config.toml
num_hidden_layers = 14
intermediate_size = 1280
vocab_size = 8234
qk_norm = false
init_std_qkv = 0.0232
init_std_o = 0.0232
beta1 = 0.95
max_grad_norm = 2.0
warmup_steps = 200
decay_fraction = 0.589
final_lr_fraction = 0.0
batch_tokens = 131072
max_seq_len = 256
MLP neurons of a small language model. Each row is named by its layer, matrix (gate and up: input weights) and neuron, and shows model dimensions 32-127. Each number is 128 + 32 x the weight over its row's rms, rounded and kept within 0 to 255. A neuron's up and down rows have the sign that makes its largest values positive.
After each neuron's rows, "fires after" lists the tokens most often just before its 100 highest values on Wikipedia text that the model never trained on.

L5.gate1269 [126 119 121 133 141 164 155 133 199 173 119 166  93 194 137 121 137 129 131 113 114 136 113  74 100 132 110 137 125 150 103 129 104  88  79 169  91 159 104 142 146  75 103 164 117 172 186  69  99 139 152  93 160 154 156 163 126 120  88 177 134 140 119 197 128 110  62 146 136 162 118 148 114  71 154 117  93 132 139 134 138 183  73 158 153 118 135 120 110 151 137 157 115  72 151 106]
L5.up1269 [177 169 108 158 157 111 116 160 143 126 143 198 171 144 126 107 109 190 131 135 105 189 142  74 134  65 156 114 220 111 133 190 105  72 126 100  75 144  69  88 129  97 123 121 138 102 144 139  89 143 135  94 128  86 155 131 139  82 153 154 229 145 100 191 162 136 168 116 175 133 121  98 116 134 135  75 154  69 180 130 127 138 190 145 103 140 151 164  91 145 102 121 161 128  72 176]
fires after: " ", " (", ",", " co"

L10.gate1044 [162  73 150 122 140 101 149 145 105 134 158 106 113 148  72  84 201 122 169 166 155 119 173 104 186 145 133 129 181 146 174  87 129  63 159 171 105 185 161 128 123 142  71 110  88 127 157 144 104  80 101 106 106 121 177 141 173  50 138 167 119 142 110 137 160 120 103 159 132 133 110 148 163 112 112 165 109  61  78 151 106  62 144 200 173 139 163 122 122 156 109 167 147 151 188 143]
L10.up1044 [118 119  79  63 128  81 140 159 161 131 172 132 203 143 179 135 180 126 166  99 115 120 167  73 127 149 142 160 146 101 180 139 156 130  91 185 127  94 104 105 118 164  97 177  92 150 161 182 118 140  92 162 211 153 155 144  91  87  75 148 112 132 106 115 156 190 108 114 150 163 173  93 185  93 133  69 124 126 137 128 118  98 134 160 167 104  79  82 134 176  87 136 173  74 193  86]
fires after: " ", "-", "39", "\n", ".", "0"

L6.gate181 [ 94 143 154  83  99 165  92 140  93 144 182  71 168  81 115  93 101 166 114 175 217 146 137 159 121 160 171 137 113  62 170 151 139 122  80 108 161 157 146 150 131 189 152 101  87 104 181 113 231 125 149 136 144 122  77 103 162 109 162 109  96 115 178 118 132  90 165 129 103  69 137 119 183  77 147 151  97 151 110 104 143 111  96 165 114 109 146 103 119 121 101 123 141  89 168 103]
L6.up181 [147  88 144 133 181 138 154 146 117 158 151 160 147 107  64  70 105 133 141 176 138 142 175 143 187 117 189 175 114 130 100 174 121 112 141  92 190 130 157 113 142  79 172 192  86 142 167 143 139  91 164  79 129 134  72 105  91  64 175 133  96  81 129 161 104 115  93 108 108 128 108 167  85 148 140 119 153 144  93 107 190 155  94 168  88 166 132 198 156 104  94  95 161  95 129 193]
fires after: " |", " ", "0"

L10.gate1256 [141 122 127 105 120 159 104  98 137 122 145 116 160 153  79 116 143 102 122 157 174 167 130 116 111 155 198 110  90 132 134 223 145 135 126 113 174 112 109  83 131  72 144 130  63 175 162 118 137 186 106  82 127 119 155 147 173  59 158 186 136  65  88 129 151 129 126 107 133 101 110 134 130 145 121 114 121 137  82  86  97 193 139 112 125  98 146 162 168 135 130 168 129 138 160 152]
L10.up1256 [118  69  76 121 188 130 198 125 176 150 114 137 151 160 157 125 108 160 152  70 127 143 100 116  80  95 155  90 100 177 147  88  84 136 170 105 132 136 133 136 176 133  93 162 147 127 126 146  91 134  76 205 194 104 182  66 146  59 107  99 105 136 115 125  50  98 127 135 161 103 126 119 143  81 168 185 126 152  93  99 140 179 129 102 152 183  99  84  97  55 140 122 120 140 138 156]
fires after: "\n", " Dark", " |\n"

L8.gate1112 [ 76 176 201 112  95 158 104 101 143  97 130 122 107 126 162  58 136  64 160 151 127 113 151  32  65 129 134 104 149  89 132  86  62  97 192 124 199 104  84 192 187 138 126 133 122 114 137 159 157  97 145 129 124  84 173  80 122 121 117 179  88 162 168 113 137 148 147 159 183 117 154 147 109 108 173 179 159 116  83 122 130 130 127 204 158 144 118  92 103  57 164 178 127 144 125 143]
L8.up1112 [160 137 149 117 158 134 103  73 159 100 160 102 105 122 196 193 102 147 157 118  92 134 186  92 116  74 162 123 178  82 118  64 125 144 134 182 176 120 133 118 162  65 148 124 128 140 112 162  70 168 180 138  99 154 109 130  82 109 146 117 163 103  60 190 142 155 135 155 132  80 133 102 148 101  98 112 126 103  74 158 195 158 129 162 180 165 198 127 141 111 125  62  98 107 121 123]
fires after: " ", " $", " about", " ("

L9.gate769 [162  69 192 190 118  91  67 103 121 149 145 139 109 156 118 137  88 166 126 115 100 202 133 134 136 144 108 134 138 191 154 108 182 125 114 131  97 155 146 164 109 175  97 160 161 123 155 125 100 110 194 135 124 126  79 105 102 129 166 113 115 123 218 111 102 121 149 147 117 132 110  71 225 159 154 143 139 167 108 151 113  89 105 103 136  64 125 135 100 101  49 135 137 150 180 147]
L9.up769 [195  97 124 152 156 116 108 174 186 126  68 129 136 182 117 155 165 197  90 146  69 204  88 145 118 130 126 181 100  69 108 149 127  44 153 190 130 125 123 183 106 168 149 145 139 119 138 136  91 141 130 198 162 116 141 125 121 143 137 145  95 131 101  65  99 143 113 130 125 141 156 135 125 140 153 155 151  82  82 108 146  81 121  66 143 150 148 134 151 115  72 122 178 112 178  88]
fires after: " |", "–", " ", "|", ":", " ("

L5.gate468 [152 121 174 111  88 129 184 149 142 137 135  69 149 147 137 169 109 129 156  91 112  88 149 143 148 188  57 128 123  77 115 175 119 117 176  99 160 146  85 102 123 140 117 114 146 127 140 136 108  92 119 111 137 173 137 120 138 122 123  66 138  79 135 142  83 121 135 138 108 151  89 113  99 104 153 179 126 103 118 200 159  92  81 138 166 162 155 137 133 174 161  85 114 142 126 190]
L5.up468 [154  84 165 151  88  97 144 136 117 135 162 105 136 116 137 108 143 124 163 102  59 176 147  80 162 125 121 185 129 146  72 159 144 100 128 128 143 110 120 104 167 114 104 195 116 122 171 143 170 126 123 121 164 118 154  94 135 150 122 167 118  99 181 128 107 105 139 162 110 115 105 115 127 135 147 104 156 123  97  90 169 134 166  87  86 131 113 127 145 131 180 202 131 125  84 163]
fires after: " the", ")", " (", "-", " a", " The"

L9.gate201 [ 82 102 123 170 182 133 145 118  93 111 125 163 115 176 123 136 128 119 167 181 134 111  90  35 136 190 119 152 142 141  92 147  82 103 126  76 122 135 113 184 131 103 122 142 180 137 207 169 158 126 169 104 125 115 125  98 130  88 114 115  74 175 145 128 130 119 131 124 122 194 129 123 147 150 166 112 115 123 106  92 168 196  97 121 111 158 138 188  82 116 151 118 180 126 101 120]
L9.up201 [157 111 142 140 141 111  75 135 154 188 134 187  79 135 113 160  58 116 158 152  63 116 103 137  86 123 151 159 206 140 166 157  91 114 138 148  80 105  96 167 100 157 116 169 173 152 135 177 148 190 161 142  92  71 170 130  69 139 113 156 160 146  67 121 140 114 120 113 108 105 157 158 167 144 155 152 161 104 124 161 146 135 153 161 133 128  87 195 101 139  77 135 154 128 151 134]
fires after: " ", "°", " (", "|"

L5.gate513 [118 136  62 130 191 118 200 183 122 105  90  99 138 160 162 146 131 108 121 138  92 119 153 137 163 192 129 134  72 123 104 163 135 170 130 193 128 118 170 113 162 126 129  80 140 130 101 159 156 128 106 104 139 144 106 163 120  79 166 130 144 163 103 152 147 162 108 119 101 122 120  47 113  98  98 169 165  61 121 123 101  66 126 104 117 164 101 114  60  95 102  83 174  70 152 147]
L5.up513 [136 134  68 101  90 180 185 171 100 186 108 120  99 166 202  75 176  86 109 140 143 174 117 166 182 109 172 166 150 138 121 118 119 121 130 129 134  93 122 176 147 115  72  97 162 138 156  97 117 179 119  64 103 113  87 127  89 108 157 151 160 132  89 145 159 105 170 121 118 159 103  96  90 144 147 142 105 132 116 115 154 135 148 168 125 168  48 160  38 151 143  69 109  86 140 110]
fires after: ".\n\n", "\n\n", "."

L8.gate613 [143 161 165 165  92 160 127  71 101 148 170  94 113 199 144 115 120  91 115 122 176  76 103 197 144 142 175 123 165  74 152 127 126 113 170 154 109 124 171 140 155 103 125 152 130 140 147 131 185 147 143  84 149 188 111 126 119  87 121 121 149 156  87  98 135 208 110  89 131 132 163  77 153 169 136 141 167 109  89 158 139 124 175  52 161 109 151  97 101 143 144 104 100 123 184 136]
L8.up613 [175 140 123  53  77 141 109  80 150 175 108 101 151  98 145 113  98 123  72 106 164 154 163 133 119  46 123 144 223  79 118  87 120 110 158  92  86 143 134 143 119 163  90  96  74 147 130 145 101 127 143 134 143  84 124 143 105 112 153 159 137 156 111 158 168 152 116  82 140 182 205 200 171 126 144 169 124 181 133 153 105 141  91  99 116 142 154 172 106 196 143  78 164 125 136 123]
fires after: " with", ".", ",", " and", " had", " is"

L10.gate521 [175 207 113  89 179 205  79 151 167 185 135 105 147 148 165 134 113  57 117 133 147 155 148 111  91 163  80 154 172 120 151 144 183  67 124 138 112 110 117  81 118  40 133 182 140 140 177 191 123 140 110  93 135 106 182 115 119 143 141 152 152 113 122  91 109 138 170 110 186 124 148 145 139 159 160 161 115  94 168 134  82 134 131 138 181 106 119  36  86 113 132 110 145 136 167  98]
L10.up521 [168 135 146 123 193  99  74 135 146 165  96 111 143 130 148  99 111 105 152 168  93 159 163 163 105 112  86 179 107 127 155 101 152 128  96 148 106 117 143  86  85  60 192 156 143  95 117 165 148  84 145 125 173 125 168 141  78  97  26 128 112 121 116  93  47 117  97 155 116 173 182  92 195 113 116 140 144  95 158 138 107 173 161 171 192 162 140 148 122 128 147 127  49 103 146 149]
fires after: " ", " |", " of", "–"

L10.gate570 [115 199 124 169 143 192 127 136 129  91 136 116 129  96  77 109 106 129 134 133 117 154  94 127 163 157  48 138  83  98 135 114 186 110 171  74  51 188 125  83 152 129 135 173 128 149 121 125 122  84 168 146 109 117 160 117 141 152 108 144 131 152 178 127 150 148 119 123 102 124 123  80 127  99  99 187 165  90 112 106  97 168 171 136 133 182 136 130 104 135 132  86  99 118 153 159]
L10.up570 [ 71 129 131 149  70  81 198 116 133 177 169 146 140 141 144  83 175  73 142 192  97 168 165 104 153 125 144  90  86 150  56 149 116 128 133 105 195 180  89 134 146 169 135 110 150  83 158 113 173  75 156 109 143 125 153 160  96 121 108 173  64  87 164 126 142 132 143  90 124 145 123 138 168 174 124 100 145 102  53 131  92 190 119 124 115 116 107 108  76  94 139 147 168  54  86 140]
fires after: " the", ",", "-", " in", "|", " of"

L10.gate643 [ 87 192 165 124 185 162 123 120 147 166 106 114 106 176 170 156 129 100 117  90 169 150 115 152 172  91 152 151 127 135 111 117 160 129 133 137 154 142 147 107 115  12 147 136 126 117 143 145  94 101 142 126 161 136  72 128  80  63 117  84 134 146  76 136 108 104 123 126 148 166 109 132 116 154  31 154 148  90  97 135 100 103 129 175 172 107  91 147 149 155 139  88 139 139  40 168]
L10.up643 [168  81  50 145 132 150 157 154 121 161 101 136 150 166 163 126 115  91 145 109 100  76 130 125 161 100 150 128 167  82  92  87 148 121 162 186 132 184 155 133  64  78 123 145 104 143  94 111 129 123 116 111 135 159 200 127 100  74  57 173 188  74 123  71 109  84 121 152 113 130 110 125 182 120 143  94 156  88  95 135 111 134 127  82 131 153 110 143 133 119 121 100 101 131 145 157]
fires after: " |", " ", "|"

L6.gate1073 [105 127 106 107 130 137 214  94 124 136 118 134 132 187 142 118 196 110 145 103 146 136 136 100 129 165 135 117 122 153 120 135 115 164 153 147 107 115 147 121 152  86  87  97 140  92 126 142 155 165 141 128 100  99  96 191 104 166 203 146 118 123 208 140 170 131 134 187 129 107 128 123 194 171 142 133 112 118 204 149 103 150 139 103 159 137  80  84 130 181 154  86 166  63 176 161]
L6.up1073 [ 97 113  88 123 111 115 173 138 141 108 132 168 133  97 128 103  90 167 142 132 122 140 123 149 169 121 145 115 137 146 132 167 127 130 133  68 232 163 158 134 133 185 123 132 131 100 215  88  79  80 181 185 156 104 156 157 136 103 126 141  96 175 138 162  81 128 110  72  96 196 127 123 171  83 133 138 181 143 169 113  90 129  81 128  97 112 141 129  86 126 131  93  99 136 122  87]
fires after: " C", " c", " M"

L8.gate80 [157 192 134 161 144 166 163 179 137 142 107 145 127 143 142 151 179 121 143 114  92 150 182 128 153 127 124 126  94 131 162 122 175  93 166 137 109 195  99 133  95 109  92 155 154 109  85 102 129  85  94 145 173  48 126 161 165 139  69 138  93 121 105 133 121  99 104 144 160  74 160 147 131 125 180  88  93 108  91  89 121 190 151 147 120  64 145  96  88 146 125  87 153 116  84 117]
L8.up80 [146 145 135 109 127 131 122 149 135  93 162 124 152 127 139 169 189 117 154 131 142 168 184  93 105 142 148  68 126 117 178  99  70  73  84 130 125 140 107 105 121 137 131 153 172 105 159 112 133  88 110 157 199 130 162 134 180 135 143 117 100 130 143 116 182 145 136 131 139  96 118 128 121 130 184  99 136 150 152 138  80  80 181 201 166 153 121 123  95  65  82 175 165 138 133 160]
fires after: " ", "–", " ("

L9.gate1185 [107 157 169 118 138 181 129  94 141 126 115 169 129 189 145 156 112 169 163 134 180 133  85 143 131 154 111 165 129 141  84 108  79 120 162  70 136  96 109 120  84 128 166 143 129 144 181 132 112 131 122 165  67 135 150  65  74 105 202 140 144 138 107 148 128 122 120 121 146 154 120 127 129  33 183 115 137 122 137 108 154 140 129 104 160 116 136 149  96 134 135  81 131 108 107 187]
L9.up1185 [ 84 154  95 121 136 124 124 142  97 137  47 127 139 113 128  92 110 131 114 175 171  99 153 191 219  82 110 110 150  67 104  87 135 122  89 104 177 183 130  74  52 172 132  93 128 135  96 174 103 131 136 128 124 104 144 165  93  68  63 127 129 109 176 131 126 126 108  80 133 154 148 141 176 121  68 131 145 169  84  96  76 126 137 103 140 133 165 138 113  97  82 140 111 112 173 147]
fires after: " |", "|", " ", "′"

L2.gate693 [131 115  96 135 203 105 128 100 133 140 108  92 131 101 127 123 217 131 141 114 113  66  99 154 144 107 128 101 123 103 121 187 156 141 151 105 119 111 106 152 109 160  91  95 172  81 125 139 196 101 171  97  60 144 139 142  85 136 170  54 126 156 132 136 175 156 195 120 130 137 116 126 121 188 115 161  92 137 121 126 130 166 146 125 152 165 122 104 145 134 141 136 104  61 174  67]
L2.up693 [142 186 130 118  48 164  94 150 147 143 107  84 156 147 141 133 140 159 175  75 116 114 138 145 168  95 154 144 108 116 102  65 137 113 115  88 105  93 134 168  85  51 122  77  95  81  86 133 134 149 160 129 154 147 123 172 137 133  79 173  70 119 135 140  99 123  90 125 105 131 117 127  71 168 178 140 143  98 129 168 126 131 164  80 138 189 106 121 101 114 140  92 110  86  81 117]
fires after: ".\n\n", "==\n", "\n\n", " Bell", "\"\n\n", " Mc"

L9.gate224 [148 220 150 151 112 173 119 129 111 155  81 157 149 133 155 164 151 140 126 142 122 144 156  52 112 141 106 107 148 193 104 132 125 116  98 178  97 151  95 160 139  59 149  59 130 138 121 157 118 138 121  81  91  99 173 160 180 128  81 159 170 119  82 123  93 103  80 178 176 109 149 105 136 134 145 127 148 131 133 112 163  67 132 138 128 109 113  93 146 173 159 133 170 100 116  93]
L9.up224 [145  89 136 113 107 116 122 142 178 103 112 129 150 145 114 139 141 112 156 138  77 133 115 101 183 136  83 211 133 137 101 121  85  97 139 141 122 201  37 135 149 114 166 195 110 143  96  91  61 193 119 184 124 117  93 135 125  86 167 127 107 176 194 134  93 153 131 140  96 131 127 111 136 164 135 155 133 145 117 158  65 151 106 172 146 186 121  72 125 118 117 174 116 161 160 122]
fires after: " ", " (", "|", "–"

L8.gate809 [ 63 109 138  91 210 153 153 216  95  84 141 173  99 160 111 119 112 130 145 119 139 145 160  93 125  83 162 149 143 188  99 131  76 152 113 174 161 136 107 115 169 135  87 115 136  79 114 169  93 120 117 103 100 134 112  52 112 151 118 161 182 147 126 125 141 131 178  94 146  79 127  87 116  84 174 148 145 143 124 139 127 140 131 106 128 133  74  29 109  98  88  90 149 154 113 177]
L8.up809 [102 212 157 110 139 118 130 127 121 130 154 183 188  86 136 113  94 142 154 106 149 135 197 135 153  55 113 135  98 152 132 136 118 123 114 139 122 154 158 106 161 112  85  89 158 154  45 176  97  97 105 141 171 122 105 129 107  83 123  91 186 186 165 125 163 144 163 135 124 112 148 162 109 146 154 115 192 214 107 150 105 120 169 111 115  97  90 155 159  90  81 125 137 146 119 158]
fires after: " |", "|", " No", ";", " T"

L9.gate768 [162 202 106  75 165 151 172 170 178 131 141  88  94 148 118 156 166  84  77 152 108 137 124 157 153 206 164 128 144 166 147  89  86 162 129 132 173 195 114 112 169 116 110 116 168 106 145 150  79 103 143 125 154 168 205 116 202 117  90 101 152  85  96  98 135 122 140 102 123 124  97 132 141 100 143 107  80 102 127 131 124 172  68 186 152 157 135 128  88  83 192 154 193 124 198 144]
L9.up768 [155 127  98 155 131 112 110 168  99 109 107 132  70 156 155 116 162  76  98 151 114 173 140 141 117 171 155 120 126 124 159 103  79 183 141 141 141 163 139 110 169 109 122 132 138 130 146 104 159 143 160 178 155 135 117 104 144 127  95  72 159 196 109  63 108  85 154 145 149 160 100 136 135  83 142 148 137 140 104 138  98 161 107 131 142 173  50  94 179 175 190  73 141 148 138 108]
fires after: " |", "2", " |\n", "1"

L9.gate176 [137 131  63 152 108  79 111 156 103 144 102 179  87 149 159 144 126 133 132 137 160 165 166 136 118 145 152  71 125 110 130 114 179 122 176  85 128  94  93 150  79 117 103 137 120  83 107 115 141 146 148 148 133  78 141 126 117  98 139 130 138 149 132 151  81  84  72 112 137 100 134  87 159 123 117 136 151  98 144 169 145 174 197 128 107 154 136  69 108 106 110 112 168 126 142 119]
L9.up176 [123 159 119 149 112 158 131 166 100 115  90 146  83 115 113 129 163 153 146 121 116 136 148 134 100 153 144 147 131 128 161 145 168 151  75 149 105 129 212 101  81 109 149 164 133 136 181 143 123 176 165 159 146 121 126 119 131 140 134  81 137 153 179  84 102 183 171 119 145 106 152 148 151 146 125 129 169 148 123 101 119 143 188 100 122  89 109 100 149 187 129 128 139  86 119 115]
fires after: " |", "′", " (", " GA", ")\n", "°"

L6.gate693 [ 92 115 172  96 145 151 109  95  69 139 141 148 148 104 142 139 166 115  74 127 181 154 103 134 119  81 112 170 140  71 142  90 136 147 132 161 153 114 175 122 129 169  88  76  95 132 139 152  35  99 108 141 199 150 100 125  84 128 104 176 169 141  87  73 154 161 102  80 129  47  88  96 146 110 128 129 177 121 100 107 125 122 156 122  82  85 113 125 173 143 130 145 105 111 121  98]
L6.up693 [ 97 128 114 119 140 204 143  79  96 132 163 160 124 142  52 163  99 110 148 157 119 170 108  83 173 137 142 122 119  73 117 193  88 156 147 105 153  73 122 131 123 135 119 166 128 156 105  87 130 123 151  91 112 138 138 157 139  49 172 121  81 169 180 132 138 183  58  97 132  99 105 125 121 112 142  97 115  36  79  99 105 163  74 120  95  92 106 134 139 164 167 159 135 110 158 142]
fires after: ".\n\n", "\n", " ", "ia"

L10.gate328 [105 158 115 157 150 150 119 109  76 100 151  94 136 145 113 124 175 163 110 148 160 110  91 169 181 122  74 155  74 125  88 110 180 126 137 120 144 144 100 134  92 146 153 157 102  58 102 102 135 101 164 184 123 189  97 103  93 156  65 154 156 135 145 112 149  71 105 171 111 143 154  73 123  89 117 166 125 100  59 161 115 173 193 120 109 115 173  96 103 135 113  89 140 103 112 129]
L10.up328 [155 155  78 131  87 163 194 188 205  87 181  93 148 203 204  84 176  88 114 120 130 130 177 107 149 159 127 118 128 168 146  62 147  77 103 110 160 149 158 153 133 104 106 165 148 121  64 104 164 136 199 114  59 177 153 110 186  73  91 144 204 191 140 110  88 108 139 137 106  96 189 134 142 177 146 129 124 107 120 163 121 111 122 124  83 182 115 147 141 148  92  47 159 141 134 120]
fires after: " ", " M", " January", "|", ",", " October"

L9.gate576 [160 152 150 120 173 174 180 159 160 146  99 167 148 125 116 198 145 126 105 134 112 163 123 108 164 188 137  98 198 115 143 153 140 133 144 144 109 157  93 128 161  84  83 189 134 197 163 125 138 153 151  47 165 129  76 115 110 112 154 121 131 129 123 157  62 128 114  88 143 154 132  34 121 194 114 145 131 145 169 145 175 167 135  87  89  60 151 104  68  78 118  72 109 131 144 124]
L9.up576 [120 125  44 121 142 188 128 118 121 164 115 146  93 124 131 134 146 138 169 109 129 129 106  91  74 130 113 128 121 117 102 112 169 182  77  75 143  61 110 127 160 128 118 166  90  73 133 124 136  98 178 129 117  93 129 200 166 154 187 200  94 108 145 141 137 122 127 170 194  89 116 124  89 111 134 128 150 128 112 153 132 168 159  88 149 119 160  80 146 180 136  84 114 118 179  68]
fires after: "19", " (", " |", "20"

L9.gate279 [118 170 182 113 131 117  91 164 154 169 153 184 112 136 168 173 196 161 133 140 185 160 104 156 120 116 184  55 185  45 145 115 189 125 111  97 135 156 130  89 169 169 100 156 144 109 105 141 146 213 120 160 138 104  80 136  94  88 155 140 125 124 191  68 131  30 161 113 168 119 116 141 123 123 134 104 109 128 196  64  93 162 100 122  78 159 122 115 129 124  84  97 115  90 106 121]
L9.up279 [137  77 111 137 141 118 128  99  48 114  99  97  43 118 159  97 145 109 125 162 109  79  78 149 145 145 127 207 129  51  94 185 128  76 110 138 164 138 135  83  74 128 149 127 135 123 144 101 102 143 142 199 138 128 110 131 104 156 215 201 106 128 125 119  71 168 150  97 146 148 145 181  69  67 190 130  51 102 108 147 129 124 107 163 114 132 137  78 130 143 170  96 171 115 160 145]
fires after: " ", " (", "–"

L5.gate790 [134 134 196 137 160 163 107 116 143 165  80 175 177  94 103 112 116 143 166 130 183  97  62 144 144 165 137 177  93 180 124 104 105 167 147  88  92 169  81 167 198  73 189 168 138 146 161  97 200  95 120 198 119 132 118 101 102 137  97 108 147 142 169  62 102 154 138 162 135 104 147 152 145 116 134 179 193 108 124 121 129  95 108  84 129  77 156 124 168 117 144 111 127 134 131 141]
L5.up790 [108 145 150 144  92  49 140  81 150  95 144 162 123 140 157  82 135  82 102 115 130 159  66 153 143 120 172 113  95 215  63 117 115 170 128  91 144 182 172 153 142 166 158 158 108  90 116 186 101 125 110 150 130  95 136 154 122 112 147 117  70 116 157  72  88 152 109  87 143 117 114 167 166  88 111 102 110 122 139 129 159 107 152 114 143 146 127 150 117 113 134  92 102 135 159 109]
fires after: "|", " |", "-", "\n"

L10.gate593 [116 105 106 154 159 146 115  68 130  90 149 102 198 102 142 129  87 125 113 140 105 114  87 113 135 107 142 171 147 195  86 172 140  94 175 114 154 168 131 106 102 149 115 174 161 183 201 139 151 122 143 154 116  73  98 128 112  82 192 143  92 110 136 100 192  60 117 125 157 146 149 123 109 132 178 154  89 120 164  92 146 166 103 176 146 114  63  75 163 175 150 137 126 107 146 106]
L10.up593 [178 163 109  93 130 115 131  40 174 135 141 156  97 153 159  90 140 133 119  84 113 123 100 144 122  74  92  67 147 188 103 120 112  75 177 109 133  85 153 147 110 146 100 129 177 190 158 100 195 139 124 131  84 132 142  86 108  45 184 105 128  84 167  72 171 135  71  83 153 136 167 196 112 111 105 103 122 155 164 117 136 155 136 168 115  81 145 109 122 154 109 118 100  87 184 121]
fires after: " ", ".", " ("

L10.gate406 [108 100 165  93 160 117 149 112 185  55 179 111 127 119  95 137  77 151 154  90  87 211 160 180 151 154 137 102 116 158 141 130 129  86 178  37 173 133 133 137 144 168 108 143  97 145 128 167 102 131 137 118 133 155 192  93  46 129 121 148 196 147 175 183 165 133 123  54 169  89 167 137 171 155 125 104 171  97 166 147 115 136 152 146 110  90 115 120  88  80 136  91 174 120 136 146]
L10.up406 [142 137 172 129 202 154 102 108 164 136 154 132 116 108  71 146 125  97 100 188 138 172 144 107 162 173 142 135 101 139 110 117 190 144 103  80 181 169  89 129 105 114 145 149 149 175 185 124 107 116 114 113 154 113 104 106 120  91 134 138  91  74  98 181 164 209 171 122 125 133 132 108 169 133  99 110 105  79 104 119 138 133 127  65 137 116 110 127  78 135 134  95  89 124 150 161]
fires after: ")\n", "\n", "-", "1"

L2.gate18 [124 198 101  97 126 195 116 151 119 147 197 142  80 120  89 126 127 166 149 127 169 134 166  77 136 122 119 120 168 127 143 123 142 136 138 159 136 142 198 140 125 105 136 125 123  62 124 107 178 124  92 162 131 125 104 111 178 126 153 152 105 117 142 167  96  79 123 102 146  46  84 151 148  84  62 153  81  91 168 180 171 162  64 147 105 164 125 126 189 211 151 132 210 159 135 132]
L2.up18 [171 184  64 135 118 106  95  75 151 125 105 192 135 152  78 180 114 154 109 123  89 136 161 101 165 120  64 152 128  94 123 183 146 139 130 129 133 128 110 132 127 140 125 134 107  56 126  96 112 113 180 162 115 145 218 154  98 131  92 133  62  73  95 160 145  97 162 119 148 120 135 136 104  96  97 182 130 140 110 129 170 142  77 231 148  89  93  89 135 150 164 138 134 181 127 109]
fires after: " and", " or", " c", " that"

L2.gate879 [ 59 132 174  82 170 154 103 126 181 139 127 140 125 194 145 109  65  67 108 141 107 143  73 123 140  92 189 169 170 144 125 157 131 142 104 166  80 139 121 163 183 135 132 124 138 151 154  79 100 122 123 120 164 145 142 144  99 108 123 161 161 133 122 102  36 139  69 109 136  72 107 133 179 106 143 112 130 144 165 155 184  98 103 121 109 120 106 127  67 151 149 130 113 142  65 142]
L2.up879 [167 135 137 111 201 106  82 130 214 160 137 175 136 138 174 114 153 112 100 104 156 144 133 140  97 177 145 105 168 162 140 107 146 124 106 136  97 135 124 147 202 111  94 122 134 136 182  91 148  98  96 171 199 129 129 135 140 124 159 161 112 159 119  82  79 108  74 160 178 102 104 122 122  72 104 106 129 106 152 161 123  94 138 123 149 126 104 107 144 154 167 174  95 120 128 188]
fires after: "\n", " R", "===", " |\n"

L2.gate884 [124  95 125  62  96 109 141 103  49  95 143 171 145 116 111 165 150 120 167 160 142 151 101 159  88 178 154 139 134 175 161  51 147 108 177  84 167 181 102 112 121  91 167 151 178 102 156 199 125  91 136  88 153 159 122 156 116 103 147 128 125 116 217 156  82 132 132 123 106 120 151 108 109 164 128  56 134 129 142 133 109 119 122 108 145 153  84 192 157 154 120 175 148  91 140  90]
L2.up884 [ 84 119 195  97 162  78 120 134 159 133 100 151 107  75 122 158 129  99 110 145 151 135 148 139 130 128 141 122 133 151 166 117 109  79 177  65 147  97 136 131 158 137 116 192 157 158 176 124 147 101 122 106 109 161 115 156 107  98 102 143 166 159 184  64 104 134 134  74 125 108 166 158 149 112  97 136  99 131  70  52 139  81 113  83 155  51 141 212  82 152 144  88 151  75 178 105]
fires after: "-", ".", "1", " No", " Area", " Time"

L5.gate675 [145 196 114 101 147 169 117 155  64 148 130 142 141 144 112  86 140 103  99  99 114 168 103 104 136 204 106 103  90 109 164 108 152 121 175 186 188 163 188 105 150 105 138 174 176 110 125 114 140  67 205 171 151 124 133 114 137 184 147 127 146 144 107 144 113 206 139  76  65 158  81 108 172  82 140 135  97  86 121 172 115 101 103 120  64 119 151 115 135 147 116 160 140 145 112 154]
L5.up675 [128 206 122 114 166 125 176 101  78  94 126 120 126 112 141 120 131  98 108 185 170 100 111 175 130 131 166 164  85 129  91 115  89 134  99 167  96 175  87 149 178 120 124 121 119  88 122 139 126 114 134 135 126 106 114 145 111 132  88 132 136 146  80  86 151  97 162  94 117  90 131 171 108  76 119 173  87 181 133  65  91 166 141 141 135 122 128 159 134  79  54 131 145 136 118 155]
fires after: " in", ",", " to", " In", "In"